MLP neurons of a small language model. Each row is named by its layer, matrix (up: input weights) and neuron, and shows model dimensions 192-319. Each number is 128 + 32 x the weight over its row's rms, rounded and kept within 0 to 255.
After each neuron's rows, "fires on" lists the tokens most often at its 100 highest values on Wikipedia text that the model never trained on.

L7.up58 [145 124 142 141 153 170 150  84  96 107 122 241  85  77 134 113  74 152 123 174 101 108 166  65 181 151 125 138 149 124 148 151 151 162  89 144 132 119 110 135 122  97 116  99 142  93 107 127 121 107 117 121  95  96 181 106  81 185 122 118 144 145 153 229 168 114 125 217 140 109 126 234  79 154 140 140  83 198 141  90 156 110 113 167 177 145 136 197 131 134 138  84 118 130 102 150 134 192 133 137 117 103 116 124  97 199 163 155  79 124 133 119 120  96 136 162 108  97  92 199  75 190 122 140 138 127 163 145]
fires on: " by", " their", " hearing", " on", " of"

L9.up322 [157 118 133 157 139 168 137 143 156  80 158 124 167  59 129  82 145 127  85 104  79 168 106 117 178 119  67 115  85  95 136 136 108 120 123 115 145 130  88 133 111 136 117 147 133 112 106 135 166 129 132 113 125 192 101 148 161  91 195 113 119  38 126  91 149 101 168 115  96 152 125 160 122 176 146  89 118 175 159 181 137 171 167 117 138 124 105  96 167 117 116 137 111  93 119 120 163  91  93 132 126 163 143 147 147 122  94 157 159  88 132 146 157 141 141 127  81 150 100 108 135 178 114  81 125 122 149 178]
fires on: ",", ":", " '", " of", " \"", ".,"

L5.up183 [129 176  79 139  94 135 184 128 109 108  92 114  61 165 188 155 108  77 127  64 102 118  95 124 182 108 126 116 174 138 170 175 135  85  94 124 125 192 146 163 121 176 164  73 131 129 143 138  92 120 101 126 164 137 154 170  88  72 172 149 131 157 101 166 100 120 114 106 137 132 115 149 162 141 115 137 135  64  70 125  98 140 102 165 118  67  95 130 148 162 185 117 135 109 178 171 201 151 130 120 139 170 135  74 132 111 154 178 107  82 151 143 157 120 102 156 125 107  86 137 140 118 153 155 119 149 145 154]
fires on: "–", "-", " –"

L7.up682 [147 160 147 142 203 138 104  90  69  91 119 138 106 129 118 131 188 114 114  64 163 107 170 147  93 156  96 136  81 113 130 119 106 147 103 204 184 148 112 132 131 114 130  99 152 148 146  96 136 113 155 162 134 163 149 161 130 130 136 127 117 105 148  95 104 105  70  91 165 142  91 164 175 196 152 129 117 114 115 127  99  77 129 135 171 162  68 101  83 159 151 122 196 163  64 155 126 154 125  93 123 107  66 128 128 103 133 152 141 218 159  94 152 134 113 148 140 154 147 200 139 163 162 129 133 122  79 138]
fires on: " under", " out", " in", " over", " by"

L2.up1486 [131  95  57 129 152  96 145 100 140 163 194 126 187 145 148 160 201  98 128 129 146  88 118  84 127 106 126  88 129 136  60 115 132  91 109  62 136 128 134 115 140 158 130 212 157 108 164 113  76 160 131 154 161  93 148 142  84 132 130 147 118 131 165 131  84 107 146 159  81 184 148 171 188 142 139  77  89 128  77 154 125 145 173 159 154  71 192  92 132  80 119 129 175 198 128  97 137 104  97  77 126 184 115 127 120 124 134 114 148 178 102 141 152 167  85 100 135 158 149  77 138  76 139 146 177 126  75 139]
fires on: " there", " There", " However", " injured", " wounded"

L9.up165 [170 126 130 139 157 146  68 170 134 101  99 115  71 132 134 150 101 139 137 108 120 131 150  75 118 138 143  67 128 160 119  91 142 153  85 130 103 119 135 109 128 118  93 114 158 163 119 100 173 105  97  98  78  98 133  91 129 124 113 147 117 110  91 191 169  68  95 165 129 151 129 124  97 150 130 154 115 127 139 149 120 110 141 135 167   6 174 103 121 132 153 115 101 163 141 158 142  90 133 143  63 100 145 199 170 131  94 212 116 129 145 107 141 156 131 100  95 150 115 145 135 173 136 135 184  98 158 121]
fires on: " more", "000", " most", "0", "%", " of"

L5.up928 [121 128 124 144 125 190 123 133  99  80 115 130 132 162 109 121  90 150 102 140 124 118  86 110 161 111 135 162 176  83 138  93 113  61 107  78  93 177 118 115 165 109  62 169  94 139 150 143 133 153 166 156  97 147 126 173 130 142 135 126 156 176  99 129 152  42 130 152 126 170 110 167 182 184  92 115 114  90 132 119  61 122 128 184 137 134  56 112 116 131 130  83 106 130 146  94 191 163 109 140 133 231 149 113 144 145 139 144  64 115 169 171 103 157  81 112 119 151  74 188 117 127 148  40 101 111 168 140]
fires on: "-", "–"

L7.up632 [121 155 160 156 113 162 137 156 104 141 131  65 145  93 146 110 134 110 105 149 113 104 120 143 105 151 121  93  52  95 118 161 142  69 135  98  96 118 124 166 128 135 114 110 142 135 157  99 121 154  98 145  82 162 100 159 117 134 105 163 136  55 167 140 102 204  85  93 138 160  20 110 148 152 131  97  85  79 116 144 112 172 119  89 140  89 111 145 109 149 128 132 153 159 153 134  86  74 125 157  98 184 134 125 157 108  16 105  38 142 168 109 115 133 114 104 110 112 166  98 115 112 136 134 133 139 127 130]
fires on: ".\n\n", ".", "\".\n\n", ").\n\n"

L5.up693 [ 73 191 141 165 200 117 107 125 141 177  48  78 134 117 147 145 126 143 144 129  97 137 129 126 190 137 119  89  99 117 131 103 152  83 156  96 139 112 169 161 149 146 120 122 155 109 180 125 165 135  88 139  43 156  67 128 140 100 108  70 110  90 133 114 110 123 130 155 101 163 134 113 161 153 176 137 122 126 140  97 125 164 119 169 149 143 138 103 136 117 120 160  78 130  95  91 119 141 170 157 143 129 153  81 140  83 134 183 171  67 107  90 148 144 168 122 109 102 187 124 150 131 150 152 163 165 174 105]
fires on: "ic", "ist", " to", " of", " at", "em"

L5.up78 [119 140 164 160 127 153 118 117 187  94 138 195  94 115 153  82 156 110 112 144 127 114 121 120 137 108 122 157 151  73 131 145 135 160 142 139 156 192 130 104 175 108 103 143 126  48 152 221 155 108 113 151  96 167 101 122 151 134 204 191 108 146  48 172 128 106  89 110 138  32 116 136 115 158  57  77  97 171 152 135 109 132 162 163 152  58 112 150 100 135 142  83 163  92  62 113 123 142 151 187 134 159 186 129  69 191 126 109 119 108 145 145 147 191 133 168 152 139 159 122 143 151 140 160 112 143 147 178]
fires on: " of", " side", " through", " on", " covered"

L7.up306 [118 166 162 144 131 179 137 142 137 137 145  73 116  94 124 140 132 109  91 151 139 113 125 170 127 144 158 100  77  45 122 171 141  94 150 108 107 119 115 170  94 119 138 100 148 102 178  80 101 173 121 168  89 167  90 159 121 140  88 155 128  73 156 145  88 198  99  97 111 151  50 104 143 156 155  85  93  51 121 137 123 153  99  74 190 140  88 130  93 130 174 128 147 144 177 149  64 105 125 148  99 159 162 131 142 124  21 123  76 130 162  87 121 143 144 117 119 139 168 126  95 111 141 143 133 148 146 146]
fires on: ".\n\n", ".", "|", "\".\n\n", ").\n\n"

L5.up1007 [156 119 144 112 181 218 151  94 143  72 120 139 160 153  92  95 136 113 125 145 154 154 220 100 112 149  67 106 105 100 124  91  99 134 121 160 157  81  99  90  84 149  94  73  96 134 153  74 144 141 120 134  66 114  93 166 163 139 111 131 121 139 128 124 107 124 105  83 157 186 118 145  86 166 126 123 144 159 137 190 116 104 213 123  88 152  75 141 181 174 126 157  71 113 164 121 153  70 152 121 142  95 128 128 110 175 130 185  97 140 107  86 159 139  93 171 118 183 147 123 148 201 138 106 116 159 133 179]
fires on: " of", " as", " by", " time", " in", ","

L5.up350 [223 114 139 123 137 145 102 163 121 110 119 135 106 174  85  97  90 125 131 126 137  94 129  79 200 119 162 153 148 137 159 126 140  96 105 142 133 112 153 138  71 110 116 137 125 135 125 117 126 202 147 109 121 136 141 158 138  98 111 116 162 166 130 136  89 137 116  79 142 111 116 111 162 181 149 163 123  68 113 110 121 155 156 153 180  94 125 103 115  88 201 131 138  74 110 143 129 166 125  98 121 169  95 118 163  70 118 120 148  66 116 142  86 144  77 149 143  88 120 128 134 142 171 147 118  99 138 149]
fires on: "-", "–", "-d", "/"

L7.up972 [145 167 127 159 126 137 142 111 195 102 164  64 128 119 171 187  41  81  69 191 162 106 127 216  77  99 103 121 120 140 133 146  72 143 112 158 117 113 133 154  56  89 108  98 161 122 176 157 146 146 142 167 148 155  81 155  98  96 113 122 126 108 152  89 130 170 143  75  94 140 100  87 110 167 144 125  82 121  90 100 106 126  85  87 123 113  76 107  99 162  74 152 128 166 118 155 164 110 142 165 181 103  96  98 149 127 119  95 122 136 148  88 185 153 137 199 117 110 141 135 106  83  98  76 177 172  98  95]
fires on: ".\n\n", "\".\n\n", ".\"\n\n", " that", ").\n\n"

L5.up1138 [113 172 129 179 138 134 167 109 194 157  99 113 150  66 150 103 117 111 122 149 170  89 187 165 116 150 129  98  62  88 131 140 174 100 117 170  99  77 125 163  83  83  79  62 152 130 173  73 140 167 100  75 188 123 120 147 145 114 121 127 103 117 156 168 116 208 113  59 165 149  44 109 148 162 130 117 103 127 131 121  93 151 133 130 168 154  87  98 102 109 127 109 131 175 162 156  49  78 102 101 126 165  88 191 122 115 115  96 144 179 126 126 141  83 140 109 133 106 163 124 124 151 121  80  94 130 176 132]
fires on: ".\n\n", ".", ").\n\n"

L7.up865 [154 108 147 136 114 116 193 158  68 180 147 136 131 153 169 121 137 142 139 150 152 108 183  91 164 165 132  89 160 122 124 144 123 133 130 143 132 115 132 161 150 103 134 124 128  96 149 122 152 151 115 106 104 145 176 176 162  36 153  59  84 157 138 125 137 119 127 119 172 153  70  96 138 118  99 114  99  78 177 128 142 121  87 157 145 125 111 121 139  96 146 143 100 136 197 106 113 148 136 117 128 112  18 160 161 167 107 147 101 145 152 121 145  86 102 134 124 147 100 103 134 116  95 148  72 120  88 116]
fires on: ",", " and", " to", "),"

L7.up1507 [125  91 166 124  96 119 157 119  68 167 130 108 183 116 155  99 160 153 103 157 151 115 142  97 149 190 176 174 122 130 144 126  85 159 183 157 104 111  92 166 142 147 123  93  89 109 118  95 119 134 129 130 109 143 130  97  90 151 152 111 121 178 144  66  74 130 129 117 138 120 151  88 150  60 112 126 122 159 145 209 112 131  22 108 117  75 129  79  82 182 181 194 108  97 183 169 100 135 154 125 128 115 165 109 108 144  74 133 173 141 108 115 102 118 118 135  83 162  89 132 122 117 111 124  59 133 132 146]
fires on: " and", " to", "es", " |"

L5.up1135 [130 131 161 104 156 194 115  90 160 138 127 150 117  90 144 108 157 101  88 126 176 140 117 121 138 127  92  92 148  78 145 103 161 202 126 127 149 134 133  99 119 120 139 170 129 102 120 134 126 187 146 127 112 120 143 165 119 118 205 159  52 145  77 183 147 142  90 151 147 106 136 101 117  81  70  80 174 145 187 134 164 107 164 132 106 116  96 145 130 147  67 203 149 111 175 129  82  57 141 167 137 146 139 107  76 175 169 138 104  77 127  85 138 169 105  93 135 146 185 158 127 141 158  92  92 130 123 177]
fires on: "s", " of", " in", "ays", " from"

L9.up656 [157 181 130 136 135  97  98 134 173  92 141 137 106  70 131 140 141 130  97 163  93 183  32 143 108 114 182 147 119 122 160 142 160  75  52 152 101 193 166  97 117  50  59 105  92  95  87 168 106  82  68  80 127  92 133 122 160  94 129 141 176 114 136 146  70 135 140  73 161 110 147 155 140 116 118 118 121 168 106 163 126 118 114 165 107 102 154 121 118 115 142 144 143 107  90 121 125 110 122 155 177  97 131  98 110 197 126 113 123 140 117  76  53 146 119 112 155 115 169 170 165 127 127  57 155 104  87  85]
fires on: " |", "4", " -", "3", " –"

L7.up73 [ 87  98  65 110 111 140 119 169 148  61 120 130 143  81 126 148 171 174 125 145 137 170 130 156 129  90 126  82 105 151 164 125 110  77 139 115 170 141 112 132 116 105  51  75 131 107 100 111 196 100 103  95 131 135 153 134 175 142 133 142 138  65 111 163 175 167 127 135 161 152 148 153 101 140 139 143 114 154 190 111  76 117 112 159 102  78 191 188 202  84  39 149 119 126 112 131 151 109 172 110  85  87 181 175 113 116 141 171 128 139 175 178 126 127 178  78  96 176 104 110 112 142 142 167 121 150 110 171]
fires on: "0", "1", " debut"

L7.up990 [125 152 117 145 142 144  91 147  93  97 104 130  91 121 185 155 127 133 157  77 134 129 109 115  95 119 138  71 132 125 145 152  80  61 157 142 136 198  89 166 101 129 100 136  98 123 119 126 152 134 139 132 112 162 128  62 140 140 185 129  87 166 132 130  79 144 111 200 168 121  77 145 150  87 171  66 133  70  90  83 143 152 144 119  84 110  96  82 120  82 104 117 123 145 136  87 137 122 117 148 180 160  66  74 113 146 169 138 222  27 103  65 141 108  65 178 114 124 179 140 153 151 159 116 179 126 160 211]
fires on: " of", "j", " as", "ist"

L7.up1454 [136 148 169 119 153 117 111 126 154 145 176 138 142  74 126 195 152  92 115 153 152 152 198 162 103 134 141 156  77 106 107 138 153  76 176 183  85 158  74 129 189  45 115 140 142 137 139  85 106 131 124 182 114 115  97 162 142 139 109 126 113  71 124 132 105 210 116 129 137 186  63 102 139 182 136 132  87 145  67 128 130 123 119 122 178 127 128 123 134 132 149 126  83 203 176  98 127 111 120 131 142 128 100 118 166 167  51 102 106 154 167 131  87 159 157  97 124 117 132 150 119  84 160  92  99 202 152 120]
fires on: ".\n\n", ".", "\".\n\n", "|", ").\n\n"